python train.py --head_dim=32 --init_std_down=0.0 --lr_mult_o=3.0 --schedule="wsd" --dataset="wikipedia_en"
MLP neurons of a small language model. Each row is named by its layer, matrix (down: output weights) and neuron, and shows model dimensions 0-159. Each number is 500 + 40 x the weight over its row's rms, rounded and kept within 0 to 999. Numbers have three digits each.
A block is one neuron, or neurons of one layer that tend to fire together. After each block is what it responds to, as a language model described it from the Wikipedia text at the highest values.

L2.down20:423529448468578567525459545564419446417511518469443492439491465567552482459514498480594553517523466501466446494502430453503452556563510522535416462505504509527458511493510454510515430550430518495627471496551518498490454531543474516464532510510538486554487489504525453486581491472506562484535483495513491520472469498484500508505468540490471522524510506516457549505468460501521524484504519452440534552448522504498443441442514471510521486497469485581492493615440511520471531591511543
Description: Numeric tables and statistics

L13.down131:423566488402481550478447497473540500547426518476506490492477437484540514552494418489489502461467433511493488524491422455514521497549534482495523538410573472449450511509530470504512501569389478539549530535509509478505498454477547510510563525506499532504545552516558531591482602495546556447441478517500522513525525507470446505552522506514489472566459476522509527468517504624554503571522452468449444447512461482489463489440477509492553496461479534522540530471425450505480514480484525
L13.down221:548553564510469499546439508415516546468529525497470481497483484568415449425565467531475523478492537478497473507493492505484512456473438559512430469530477470453476487501566556471479507530447488507465484466558561469456555513497530525542546519512531539483573466505467498558433507539497448458539493529422541504498451508548507551529538481471570555582451522494513467440445477467517483411461497517582425453495549503422489494494460512511438472464555511502611521515553481516514513488478568
L13.down325:437543497568520479540537510570504492538489456424507546541477522430528514552519502487413541411512588494462474531471474503447501544522523502499490486471541489528534503447467535528572467490477488478454501527497445476490489472423538491535487497464486486506554542541556496518571473481428440530588520440503469540493483496461441466514516486478477561419525437553518459444548428565540564531483506504493473493515511485563475447542546479440508587416518510538453524549464527439504528533422503
L13.down397:530528487550477474475482398472482497548553490410500487512538519522513466547485584483461565528530531490503572542502481388506527465539491539491516491504451522490546492489506501520462524428423540446505540561505460453502506435400516515532559530470478483572431499542516506481503483506520495493532554550539457541522447455429462504470457497510536539543488501503486430480481582410493447523442549494544541461441474484477501523506469552490447491511601516464492540512568511410550508469533519
Description: Numbers in data tables

L13.down84:517448474506453559601551500515466476527496512479521452512537494494460505486491510509455554505543457467557535491452504558476578512492469569512448582503467505485451510514488516488510537508572461470536504475543539564481490482456406439435513519458461542476488520558494567545523528470492506450460473515505574479510455487498479448481489477523558476465472495465496501551487450512480589397534417540511523508543536572523459502524466464563459470520422469408468513529425528575525430543470455
L13.down193:487482484499469481521471521527518481613548549495492431495519448431410538497469476402570428589427472530485534505408596558517495481522462556505482540496498547454575537496509484495504512442492523540433537484484493546477450576552533477482515559455497495544525502550539543445461548453512503530475479481489520534529483562520493583550523440510511521483510480509507480486424471458455471497448504522470510439537491477398513493485486509569475535491535510522471424460529522471513518438460508
L13.down388:463508448474538483527517453457489477463534545530476556552514505446478550553476500468527520459495378544464514444504487486510518531487482529527471469503535497480487532432451501487443599542516512530556522510446523418478505539456494552601467510417500502498476570497580469563516417534450430452499500492474505494509455533469538470482471561501600497537467528529450467625568541506501507539452525497525483528501452535461507474579457438470520455543495471540456492500501438501499522512517465
L13.down574:494501501523504503511477482538558480539528524555532530478440536470467542482601545425523573495544479462441490509465536483479475547504484528509487577411446515456525484459474464465503485524488584451499514533475489553557519512442571542435533515590535422469483440475551425473519512441500464459499518515441483453435529540530476492404526521525436513478508465515542486501540568532508507480421499489543550501514472524516571495518508445573544420532521438494430459529524450538469482546496505
Description: Word "to" after verbs

L8.down66:466472474455477562463577481504482518527490549535519507483561437546449497470525559449512467452446502522532501536502478504508449473471485487562529559534490567462426505430562466458486442492510457461557487526522532531510478501503501470458506440495503501448469438548532415507466559547508480561482560509534520480520520523552412520402492544523506429529502427450467529502446458521503512460486526598546531491530556550500463519476511511472502500498435597479418458558597516478527514476459526
L8.down104:508512515512448479497461473486483565490503504441586502508491458378466498539540547522503538448510506525456578549483465464510472454558440546482614613566442525485559498474520471553535525547581516498492523544515469557461533542460451467512536476486442476459429522481530454468498449448536491551528511531471494490469498482517529491563464527490569459514442475556476578497469495509516451583472476480446504486532507434498543493472524519495469511440483520465547420420474494522535472478535502
L8.down136:522482494517574527510438528508461453497465534567553530477513515563556521425494538532498601557469526449514473537460520426492536470507433522544495486482477477546532513467566574523529457469400542516484491539520469560535467538509432519462439564532566487474466542500459535569471518551478546490430450551511470493455527512524439517468514496534471519525460477460456480561552503475522554551456560461444480442417482486481446453531497476529470489442530533522494446515485453477443502568554465
L8.down201:567466543474433519445458502487470528490545549500520465521495572456396469469454455464580495522550537497523530499449581465562453507472529477453462603468508540524475506543496492517475526504550495466591520445469594482503562475493512487466551475473496471576495555570494452473481517567496459502492463500472545506462528596506465514535494438520472503444548572471440493495456475549465495503493537546490550443546462504493472444487515528521502506422442566484547499544518527468496531518480419
L8.down297:557458465493489457538513431497546468530512514466521498515459634437505491473511499481447441535505491506545538535550508534466473531509461530530448549532490462486516438508536497511492477481470434549425533518482439552538499405524540527507521542519434573436486488490447451477518511488473497446562547483534461526509439458547496477538527559501469512471484469512514488471544476412370453488446476560542524521541585489488526531575507531552554539503557496471480545504486472450491547460425501
L8.down351:456460475495451480523528494448435489524561502489432503531475464583524528544559498478542515539451503485412495498471618421487410492523440474531488480487589478449552490469521531466481475454539495481429503565512500511514518440539519491497478485484544559479434547560545535508495554530438595477507467532502571546484458471487510494454455494485557464558528504548457538530498567565449496448472525579444523465473545524515474439548461492511497439514514477496498535505402499529493491524531484
L8.down365:500516533542449538486517567507514515497537458475555538562532504497459452424540509381518453472543602517481524528523577469530451541482515496581434523501439422479525521436535580465484520505565501493525497455495539441505460451508458497562441511487438492501569464485542517540520488488436502490547534511459473490489535398531427504465451505517465546439518453497547504475470529488449612495474518477471557519413506493517482477463482545496531469514554476521548483497514486505545440465539493
L8.down417:518496531519487506500548544461484492544463508501504537505491516532517514546566502454487501422469534546488508476461532513532427498519528570517562590483446558540482499594506437407440508527444516521477421545511470476530504495467542491538578474485596496489547505446584554462514496437519484556514519479553468502531486494490459387453504449501496479508430492454497503519482444501500428462454460504452516534605523507417500508485504439521550514450544494573555492502512523513436516457469462
L8.down420:576456482507390526530494488512448519476480518488408493502521542545584557474498530546543472495502442466470450575542490508496512576434553561530491448431541504513512526524515587560473487453385490483516518460488490477530507546501521496500538450434449498493443482479510513524490568487523519479469511515500468568583449502444521512488539487518447451473535538532400454515488496473528483519589512507473510492529523476504486490421542573442435511472542450493493454535446494542449487567503490
L8.down485:477509485485468465439498549449457455495494539486545513483459514556519500509483484491454593535479590451523509536434520543480551508515487459442471497461498491450519512539505483451528519546553474456441488466438563508476481522522529473507486534467442517548493444511467552464469470544541517495512418507451508527561502516443408509457520448478491522585454491627499498504420482426504560544509537535512495468579421536448489501538602514559478521427503444543470531491501542542454522485535526
L8.down547:399558477500482463491540558478534516488533471443515499492520512469465453477572538472545481514461510460485520543511538530421526496502546518458521544463508480527490541497453495440403524455581491570493525501475576492529464450504483479514488536503508492545542468484458565483471487503474418507470463567441496428522509474518461474530542475505518418478566492499481523463526481536531548570596469447404588532506521504435495570497505454451453416477476475516536557500532486573534486498560554
L8.down564:498449515604547478479490525487450442482575495531521519472467448455565502474493464511553512476468500489521478465439440569468431495575571518544528457450500513570489506487497511457508523504501533503455455481499566505464463553494468517557599499462429471491518462467506445462550484489480475530405492567501506517514491431467508485483433527467500511517538459560518516485513572459598468484524507456491574516547492532545496544386558524495505452535427563483538548448522543476486548501536501
L8.down582:578491455515585499523476501561413508490617520578437537439456511447469506456530452530514493442505494472574517522520566536479612498475431461497476553546470455529518490473551472529463493487504528510516431491529544517538546502512422463474419504555524543489487520463515508524503517453516463534505473575515555543448529444539507544559493429553464577461522536475485489447457508513494528483478519474454528432505482514535486501467497528491458433488543483448490484531462443486553497456457572
L8.down610:500514472475531506478549475484465586468504500448482550525482506478483489423490525381420449461558575517486485513521514542568495472539542468560467478510523542531525494485507549551532531547455545521541538484572462439417563423453548510424535487495467551555514439510516509521492473528481551483490527458490478529512537459577398455521455544570448457481520434539513519575528524530504495513414546504466520489420497521465470544454523533493533486528476472570488518474483488440447487519498500
L8.down622:553538412444482538501561531462439525414504491483508514529580528500488445480522455471458531476499511466542475578480533544474493470565443472562490507517535526477442502472608520542538466506481488479525498500558551497471434546517536496477502553443521494522538554455506525554524510520541479521450438446459516530531537521590499509463536558569485503520450482526422455491452446465480447611478540445524525573512508491513481537492451503401565521433484475470467552502487444489490507473476471
L8.down639:496401574522513491449560456471489532459522544469481474511506521445509504497461532474460533525524489444505538506476516545477514469423520536487496536477576451445472523476543495442420450473606488548461541489536481483565517543403512483533532539503547572531503571497477501514512491568542507461485526474504468566504449463570516485486561464557517490488558501461460466478491447581406536481482449539443525523489520426463437472455516556499578492458536501547562540507440493512532532493469535
Description: Final digits of numbers

L2.down212:546519514474468542506407603553484468575506552536455549515509480498443482559538471461507566578481506495553547556500538450512542490458541475496432533482493444458508531552529488505531540523477490494489494525474486408459507454477536541410505498474453464520551488470531508474491463446484437488491500443522526582532424475444487571474599493457559534463519518487560541472410552464419494515470460505483469450509514505560514514500526515498511509476533499465525514509493496372540453528498519
Description: Year number tokens

L8.down5:517493470519556511424463458517516438554493442620513428498421517501517517531524537432474526472528569508514516501466542438447559547477599507422531477470541454560437486502548525537517518496508452475417507510527526523462440461503437482500520473453516512562543492515552559486499501597471504433473400509524474508467476453509504424522482438460500504499573531498540532487507431561544554551515504478506568518494551461525455475549478481509505463465520539449523482475504452545521523491495479
L8.down59:572493539528448578493597551468493449421527477516481559500479569547504475524513475469517565446474509508496486512470527474413514548523527574552531504472478423436478532427473551478504437372524475439470470558494498510496522499593526519514480471460485488546494441452506509526505533457508494504458458513465585487531537549451500571474446456455528553479543466564475470467544513520508489459490518476538556401465467477533481519509501500489451462458545575525489501507485530520554479512498447
L8.down77:582499514505597521425459461504498462490430531484440482487531484508449496519474461503524529545527527547502510463509406422487521486514535519552520475459531450448518553561520518503476530486554497471553511452534546558470511516547557568460548459504508465423551609518439536468488553518453456502503471491474436412541440510476523515535506550470465423484551475539478475526539429520472515497526485464577473482550557486497440481495553421513481500504520485485445472542532471543495565575455497
L8.down122:484522524512474406482485546511516446578487505514435484538501458508566478497494511520547526516469524513547529474501551480417517450482525491466516494466565513524461450545479459465480489505541533450501481489487505499500558494511418421479446430571541493441517469569450419508480519491550442501465454464520536538413482508550564482489505501481491528514531520444538424465418532516503578453461512513521563503533480502502510559467561550486568434495457588490573545555522513542541393497509494
L8.down140:509449483498467556538467482456497455516489512486546558495494443491439494517513555482588503471540500538498466500513518499502489511511507491521525518445559482435498395568451502562516469514516550467428481494513597462450486568524534523466572509473565508536479480575527573538539553514542494473450490506459485535446465441480520529515515533566477501454643503502534478484479482548462460545444497469483503485499470498456467442378515424474444441521465440512492491547484506537582489488497520
L8.down146:541486533503541506461403484515484487509572450483557512415494517463452487600470437469480546519473487557465508487499493523536509475501549602450525526480512485559514501482525549538497535470465468539450520622586460540490471477586454493470510478564587527459521458514526525478497433500445473478394497496523506456454485455489526483535478503479446534460522503457452490483470484583513441535508486514497451510545514506577514490483493444498538523524466456476569467480443550534574542468550515
L8.down217:582541477476531496459516474463452422524506471590488487473501466422494530542504541497461587526466548526557534463411560513485489528527452533535494516479511564465506531470456551496487473464461470414507500528460527502483563467495502494555461447501516490518544549495490489487434450492485497489489461478534500464546502520540557547518542464490525475423518528521477475463516458517412555509566425557581498513473547568492554536436488483526528503453492458440480548385506580449515572477476465
L8.down259:468501515504496514458526548535459452485540500602534547477479456567537516495503509446411503535452531566519469516496559464443468510481520480469550582486571560402398461512504494513524512476481530476448576510474472491483497505474519502529507507461542532450565518475570579490516456505545465513544438506520501463559459471505510533546465424470454450475537532434432523520533511478463505504529450503452539536450551544520491476541498563402434491427521519444484492508552510470456476518515571
L8.down274:506438486449462528500555456449481548496429448501510494495492496446431531457500490491439541495483519461498539469496501552564569526503525494556421472510417451446553432460473550469500494500554512476542515545530485544470485465472517566479491487546592423519562552513466529517518500428460469522474482436505506510589501497554554474439588515500423511513433510548531483544512455530480510522554515516517498514463429516496547568487513476535517517490463554468468528364461491501518555484549531
L8.down325:466554482524435464432499567493437540519531425492513484501463514487415533488399544546492513516477487498496522507450546513485508440578526487478481492540440503557526473450507513527499502429499531559455469497556446444449475464551468497555499467495534484490489507514515444431512486454496491459470489560513502494518537467561564528531476472557456532472464482547450462523558510474468497507472526516416586554510516545609500414589554574496546439521516579537476522521532501438537501497529495
L8.down327:501534423467484559498470483530583401571468512471575531423492501468533456484452512515443532556463479471547498540511539489507498438465471486486556499526477416497506466544516482498517576524458551463467508520440456482528452542551524474456524596507588426518493444498481523546433548485538465595518496493518424417551560546550492487499517577529520470441470470533453555567478476515489490515484484516469518517508475469544490480497468544511463519499551562520450449442504456466501481528503542
L8.down387:501507567429496511520491488507588480467525527496519503541537519483481523501548469497483530467486591523508474449517487458471459511526507479485553509470429463569438551485443572502528478498479515531455529473505488476422570546541515531464534508457482555491457463552568482436493472603508526482480511395582488485506418533531597487495489528489577483521476433545515505552472424454506581526507477523473450542465447517540464544480516479538449511421477440540493480512522450531486538450571524
L8.down388:456488503558446389495512409458453494491457430484496479454487520536504434489482443599457505554447521475475552468566469511504461482480512499528461468382466522506535490525478441442502488473456407471476516556509575457505584479595501505545492537494538510498568526548514456552546525484542497469528538430535472551557476449500520526540520534434510503551473465512589512455484483507508547475573520469469556550483470502543545479461529454514512506530445516521550505532526503517493464510477529
L8.down466:506525542423548534526497507556510466509491474456513594542487496437501493470459522464499496413467511499567487539526467475489515493448470525439488449518447521522500554493472487455521474461408447490450522516538539502519480489447590483543497421417616488489521486488478385530479443544499493543523516525490551449520502505507551447553525478504481562471537521516519514407485537531438558489531404540483435507520568475540509526490541493546477479490523543502496449541581494427522454494491542
L8.down475:569482499416467433539532496506505533460600512439449448596585433506543520447513517564485502472512556501485572492498508511563496452513476425558468491563546469533541527445489477547508454476473578533520493470547447529527525452496452555479542479483446450475525497495468539486472464519494486555509442506452540470509492452497562489508562498480507499484481504410435471495556478522492489509460493459485575481415539512546545572537412508528513424515491504544488571490467483537464531534490501
L8.down613:514450456509534615566468489425450469533498517421498493487557509479491460531532561525549570590437549454441483535509476557494419497463535472526506503453501539506482469559431517504540519495538514464510496512519496451490536509506494473486484517444532450503495527549506554557488528553404516553481546549565580490496484403424529542503492402542496513517485536501508487432403512481423430531520480494497446482482556433542524545479507475493471497541520495468518525535443518483492495482470519
Description: Calendar date components

L8.down21:482571521504611480390585422524505521477473513460538453525530466537539462416498479443503511493494485463473559530438551587495561540480491499495510474540485534469463561524511426506511466506493512430470479512491572519465472546539513480495509501435489555513510479517425470461488517512471550526490472508513494487550530452517480491476537550420495517461473436542489503497519546576563534510440568439446500484445478539499470457514533527478587524407523487536510503437450537532549499527424492
L8.down32:568488485499539488501512479492586482542456612504421489586489492382519443486496496527519510570481473511507485499465457464456508456497496458489516488517486516530530503476510582520507476553545482552505401482582497442508531552560560507509561491485488453511433492534541479510394495537536488464460482476497479547536434459481537526471456495507475478552476475496484603484576458480506462515482435512500576489493533523485449519553416471484505527507482551505442484482522496517469492449435592
L8.down64:452524410574446420524490448502494531535523501468545487459494496570561531574452398467544493454511507497540497494476469514591539529568498494497534500496466459532524521492466514526456440599517560508479435546495453493491578520475418501499512542477451493472440521550474517531462519470539499447606505503486500489452425553531498482587522542486475560434505467517536531468427453510455531478474539492488521511442529467500420543505485508477529540526498491520483493486428489510451535558486561
L8.down65:498456536448423522583486517447488525436552485496570418484471467488564498530454467540534490453493560476453492521494527542519497466575520456465410492435434523495483493463482443495527440584439529582512490500488540456524506493430491483448549458537479509486509483506553429453546512513478479486466481458493509555563620475546452509528529425478450506532493459531502494519544549529516519504505450517487438553541496567465521510545523529541423538478533506529559492470495535545464447539470559
L8.down128:521485505527506502528570518480520564508431541423471478539513475478519525561527494485478499502499455443547511532493499442505543527547452526461536533428565466504533511480500459462504570448479499525451519426502573537459506511471467509505474464502564428478546601379468519588504490539458536448532451412466517515458498465524529466521448508534469425487463536512471573486541591529448548476472541489568544439521462536456557460511522523491470452492515535459483530443453538517548458477529493
L8.down241:492521582512487551487512505501496507475517499474460546537472521446539497500459547539448518465541531483472507545535551475479513452471419411411533522504512455465486531449524460557525498483503510525480513479485518537518420496568552490535469478513484541478435491391603502526528548466480515489455501495494480481568457543440461514447459433555561464478519496605523438509539542472464471470509525546536452513533473528475591466449497509516503547491540537487497519464579496491615416467456527
L8.down253:490529470504500478503508489522521397462489516458502504456494552474506572490460572474512514554541545490507495537482451481510493494418519528438486450477584472508453502566487535512515485456443449528550493455432503569530579508515504490561483536514400490467533498509527518516498510429522542542560529468509531448473499458505553514494609434477525513556541443497554503562528498484492538514544441561558503421496430516457483527506438382527473587531482446554460481551500492459515491499501462
L8.down254:497438523565428528472549512581510509440480444487529538477490499496475532487469487414471474418526566447484515497490516555477519432471554524551475455485508459471515553489550447506449572481488510505585519495483510495499468578465508540539436508482517542478456509507469458549516517557434467452502583537519560532534437525496563510507444605583477461500513441529486530465488555502486528481558457547488531449514484430450546503528524484478422530456486496513552547502511510432463430466536544
L8.down264:509493498492505497529467492473516525495479468558541510561545572593476527482448511505456525468463496517515473470488492538479481518510512452426482498440503564463509460471406444474454543491488464464485496430503445492447507439487521555437443499508454505542486489503539524461460605533507499496535463499435482485557494568505458546538566371508467527461565532530549518581478506476483472551464471466562438469491519478503436433496610526592487522547480502518516569537458496531510489495546459
L8.down322:514543492454502448504535494574570496516506595461452463534504420542514478539460473507466508459456512543484560482436584504593521459483542561552529536459524444514434449459540548501517481499493505485476478414473535447461511487506480511514518471541429513547538568517567428575400497442473527417494491533536510499464442503532486506520532481507506476541507516535467557508496498498444528515481500488531456513529524627501534480521466452463428460539439468494482534537517539513425529479458500
L8.down366:531446484458471457609459453631478515489473440480516461505514437555429592499467527526447464474492492514572515529487544513502560500454561479503492467474476464588425488542515480516462475499443534473537541503470502536443468535528520508603527506523450520481507557504477483540445496526552517534471475472429522435534553486571500468510520459533492574551486566491516490534459506508481484564498522507457451488566489441471530485530514459469512467472500456525427526444538499565450445448512502
L8.down458:495442550446488544516530490495521447430495496551512495488550460498484513531464511473505489423436457503532480490409504479459530419487483485496499533574478429497522543513471529499557491519433502578446490548566500512458517458507491404483479543509493504512479472443548488469528529497507466555540418518497480538537617543454513443531484503555463591503516550508480460541526519504519509577541450390513442493477509530530544517554484467509499418433485531517567513534556532574477512443461503
L8.down462:492532479515532601525505470424433477522513478568464508480471532513492453431528484499572497566509474476476422465488519544486446465446500502493502485480465533551499539476522574541468483457470493522507537415513510528488509475500505495442485560400462445439557515450443536479425549525495495492528485514514526498438471454514446539596473510511509507531492488433542531504456573520567520514447441495414496517523493549538458463454469443501590492535506561506565521528527560494604461506513473
L8.down529:477547497544507523452404584467552496517487553458511537595537452525534526577453468424463463540501450515565471473464503474528523561495471434510510568472498456509497563522543473527483515522480545497549434513566510596418537529411529500503464450428512481550464466454469486553499475523575500539459482434498490486495578526564494485512485493530454506517501493486526552538525504449514425484475514493548518470558442497497457478548529503493490494582501471446487541466530415464530503509438514
L8.down558:502436457520550474510473403520510567550559412546466505456469470589493498494492504495478573480501429543515541536482403497520542483479528554538556581482469458588504448479480491443469532505499491519578505570577489494532546516445515518486470515514464478488482507508519506515517458428534495427530528381546483461491519541529475471586451539460529552591560467493526507525472462512474518448507529482503459480497472482474588515507501435508495466503486523431502493558533511465490504471553465
L8.down586:514546452553462464463567528410550419556487466528478503476503528522499540464485523503446555555500447462466521510532520493491524547505533517462553508588542498425450502525462530454493541489452479547473597541509504518468516503497579458499482529473487487530521525506552459551481575456488510487541494476575428526509547480501437541463507564534416516451430535449454563481507504537580510556473494537469484443457510475441472468488501505482478460423530482445519490390505551487563461527518544
Description: Word continuation after w/th

L2.down363:512500517618525508480575501478497500536582457536536517460522497545484474499523460556443514504556463489571501491440571482489512433482547505522506530509478489471543576468499525547530537458507558517583517533452531509550470508527466534512432500510523538577505472463470476441430526421506471474491427452528516467499504472477495462438497494488522498397516504476553470531439467581497485491437555468478551563553508530472439451496493424490513525440405470493495587460514426543517498490494518
Description: Lone n word fragment

L13.down293:415514486479519556511482489531504434491482587512464468507543485503492488529514541551447577420520492445526598547472473504510408512461523562462475523486468555459478545478481538419515552514564474451412473531406511460541490495504515474551532511450478480521457439475482544537536524426474495525565519459506524498520518557484452543490496475521430572523534485439557508431531526528464507554481513502512548510467503528565541479541450521483495504497462521479467476473519542398488422527562556
L13.down390:499543451471499568498526473460487504515495528545502529452511440505484564523488522474506507437527534461583481470515485497493579519567528534494574531568466471495561509503553449455523516516584495525478483501477448454513484467557525387473540484458555539415479511439527543547417440561475433523449457478529537450464499496449513527410448471456564479561474487417512473527517516497550496509516457460595519507519546500542489491444493517488497527538511442459506474516549586429470482506471505
L13.down417:424533505519457389455542446461502501537459503462474531482521455492533520524472447465486445533388510517454471549480453524468538546536442514479497527575476588454524481480521463474472538491511468508454496476538483536489480474462564460494531475510533496531460434496473583495513534500502489597533595554606532569542546513498499549495538488503520493501502467488532508498558580474539504440509474506491531509490513489467533480516477571474480527493499448524516399515589452482455471404468535
L13.down562:475469444487488485528493444487498555430446462482473543474478513488545464507523463517500494487535481606471449510511519509456520567461461456544436505460543588478446494465501455472472495491423520541569547545537485466547524458477522479518458489525535475433500498501511501516491464581485458544428505474512452516484553496511501519542537485416471509567445510499419505540508517523505543483542485539511501521488505469550524396399587483512481495584511548523560554533509595515489557430479583
Description: Years and table separators